{
  "head_dim": 64,
  "bias": "none",
  "tie_embeddings": false,
  "init_std_qkv": 0.0625,
  "batch_tokens": [8192, 16384, 32768],
  "seq_len": 1024
}
MLP neurons of a small language model. Each row is named by its layer, matrix (gate and up: input weights; down: output weights) and neuron, and shows model dimensions 16-111. Each number is 500 + 40 x the weight over its row's rms, rounded and kept within 0 to 999. Numbers have three digits each. A neuron's up and down rows have the sign that makes its largest values positive.
After each neuron's rows, "fires after" lists the tokens most often just before its 100 highest values on Wikipedia text that the model never trained on. A number after a token or word is its count.

L2.gate133:469503467520450493472478523520540357490509449529515607477535506539585486523458512509545546530445476537547568545540485470492559544482443531540454490474474452538498473471479478475550488488493510487528503518475484435585572473508514478501506467529526505439570544481515472530482469483542473532
L2.up133:387492524562434544457538510507553430482517426532489584404486481536500476527470523453505560572465529475568557534529516425510554528496436504502550483512477462486477483528496561536559510525429449475537530585589501484512467459531518500491557452495556528353549525441531506466456461441524515529
L2.down133:542489518533496482478468547593377498524530476577504462555544522507451493438547494504580491529504518465507537495551561498532472477433464546480479549513477492484546516425444437465534511555491514520503465475490505547577483476474457486554472488499453513462423551556548529502441446547491513506
fires after: "such " 27, "well " 19, "No" 17, "known " 15, "to " 4

L5.gate131:421417518472488482555593557509536474492541477557532544495491562556474523495467518441393483543481508542522418457510475495506513516489468531558504512526431543524515476472464563516504556483477481479518541484475542563516509468434517459518477518518501514523485452492412507476500400497512489513
L5.up131:503511484524505500551484547482541474518616536506520510467438462469452524477469523448484478424425547551443466490461541477452521500498461509521529517561508590505533489554492481466537515487465593445464484497458526581442511540471473422499445471532464486456495547472534582466532503578469537507
L5.down131:454471560489502470468512438508441507524452419529420518514565550512526478511472552533437422536475521518522563439528487515482499513516504608501499505539506433473516571512479444535524519473552469524569453536482521418502475460528440513465588443463498460540462449524514473555509488573555547458
fires after: ", " 52, "br" 4

L9.gate109:423556507540539518517426576523489491503513460491509452489447482520503464465535550518465489488521466527485566527496501507492508461506500465510493507533497545457528494602573562474475454494544517550567486564505485508477519543561531447485538616495540490438524461500509519482515483460500532477
L9.up109:490429505556504511462514512449488596415426522442543462547554500485530513507468553517517517560465560469487469485499556494479491543427467483529468469468495473520510500441485480526492537543501491440492494432575580479474548418581583601490463455501548563495598463535536486494488528504547457487
L9.down109:457422468526536464443520535523465519477544481525493550516576503520555496556520497515536428451582473509495455496484499512443485530510576493507570448554497486491514542467495512458543531501485503513476513597453533447488554537439469498499505513499477497418512451500508460471452510544494501456
fires after: "in " 25, "of " 12, "to " 10, "for " 7, "an " 5

L2.gate375:461524505430475466545570497487528524516505554471554540563551524488576413495514457415467501529555387489545453467478476550486550556530532535494585516513483519490491529555509487475484525394522470472482474592423489498489567544459499468471497535506521497512503498540458523514446516508529493560
L2.up375:454511505447539489485531527530529519539525540447515582587492478531541511463473426565504470489504534473465502521560436499546533479512489539537474499526482508526495463450464509503471503432435492456513536521501499518494464462511516400539503470481477538518468488554509551526532493459463481534
L2.down375:555548482490553556485548495524481592536467475586458593456474499517536501508442487470475489447535524499461571506593490513517467520536447484486507440530461486473512474527451466485520532520448601442503496514536527541460501568545523467494473451552551498481491485444507476559500394499542455469
fires after: ", " 28, "(" 11, "was " 7, "is " 6, "St" 5, "B" 4

L6.gate40:499568560518490480493447495475448528618511607502524539499563491496421498485512510526509531494488534540484490514434470519512554510451481508527508536507513517453476421546488578494442377537503520505479465448445556458514396486491572507519429456473572504525529482608487511480552443484580436501
L6.up40:552473563510477551545502531466485514490543475478511413495530493428448487543474496484521444498481496569473537590471551513509587518547480470556440474500472542521518479581463501522487510508450513469477547437452475521487452476423535463516499459533536540464568487556444541511415514485477540482
L6.down40:545510448485543492555459483591447555504568501514528508517471454526476555523462485487514522450505536529484561489493519477563492522465519488548522472463559459510477524428527456541529643513475440503560464537514501475570536493501496541497493460539564539507572474436521485458458508523466579529
fires after: ", " 64, ": " 7

L9.gate297:530468436536451495457445459457540519461469501484519504527534446521456492485527446520416464548494490443498525513511499488471490526461506492464471478546520506604500469503532458435526520503530537521512603436533505480540539552509485581505485563499464497484483501469443445531508478483461579493
L9.up297:469603562514466587541501493583504505507505550505502473484500521564478580515450458500378465449465497540468565515532493558559484496499482472516524446404558469499572561490508505513543483439451552497535428404461464464470506509521546506547441521531519507520430439519491434494479548509481472444
L9.down297:534468520493517479447518522526560510515461411525493508462501477415514495473518492462471543574480554529550492580492494511520579543454473406520512493551472514538511506469564449528512559455456508539463517504492516495414458484529442568422416540488467563512470522495555508522464527473559505508
fires after: "201" 34, "202" 18, "199" 11, "200" 9, "198" 6, "197" 4

L5.gate416:534429540459508465512503520553526539561497454461536517539500482508507464466508575514472495430485433495479539587469507455579545496534510517501534427473521501482455476482432549463512509540549467495479547486452515470484509558454469446509537422470576487425493528468473482517476523484490541581
L5.up416:517491554538487465534500542492531569521487445477502507501501470538513498495526525512435512422516501502477561584508547516536530584548511531545536514408563494470504451514436489462513479522443494496511436467455478560494468557492496573498534443486560553497469535460441527442486547515542476544
L5.down416:446533554493581516432500486504493495463440505462526505522514499442492559484436511504492494500503505492512534512505507547513557507495506611495506537514442537464476582437509576486499540518521518481546485577463509505458490516457471530480493483488495526503508441453529549516460483562480545495
fires after: "| " 39, "′" 8, ", " 6, "." 4, "km" 4

L9.gate8:431494490464524435518444503537551530502540533520478525481518499465425500493420463489438486474450472470589488507551539460539513488443503532481511448538501490480537474540496425557446490479494523520479539503456467583564474500479559547535473533463553504547548544467467461439497457591520569536
L9.up8:500449488484529416475509598429536467507502509584574532464528505527514528522500474472524511498557475441452514518483501432460529518535547498522427441477558511554537487544488492490533447397495474509537497478488514384537503492528472549520463426497411471524477527527503501528513510424511459519
L9.down8:449506482544550513448534491523513511483547583471566524512552618501510456381477544478530479484429517470577490463480506524461454597440507523504543512540572488516567501451525495413498521481496464434507454558488477456508424480502506473446532427559475470475490540521555511508496511505495553464
fires after: "of " 28, "in " 18, "to " 6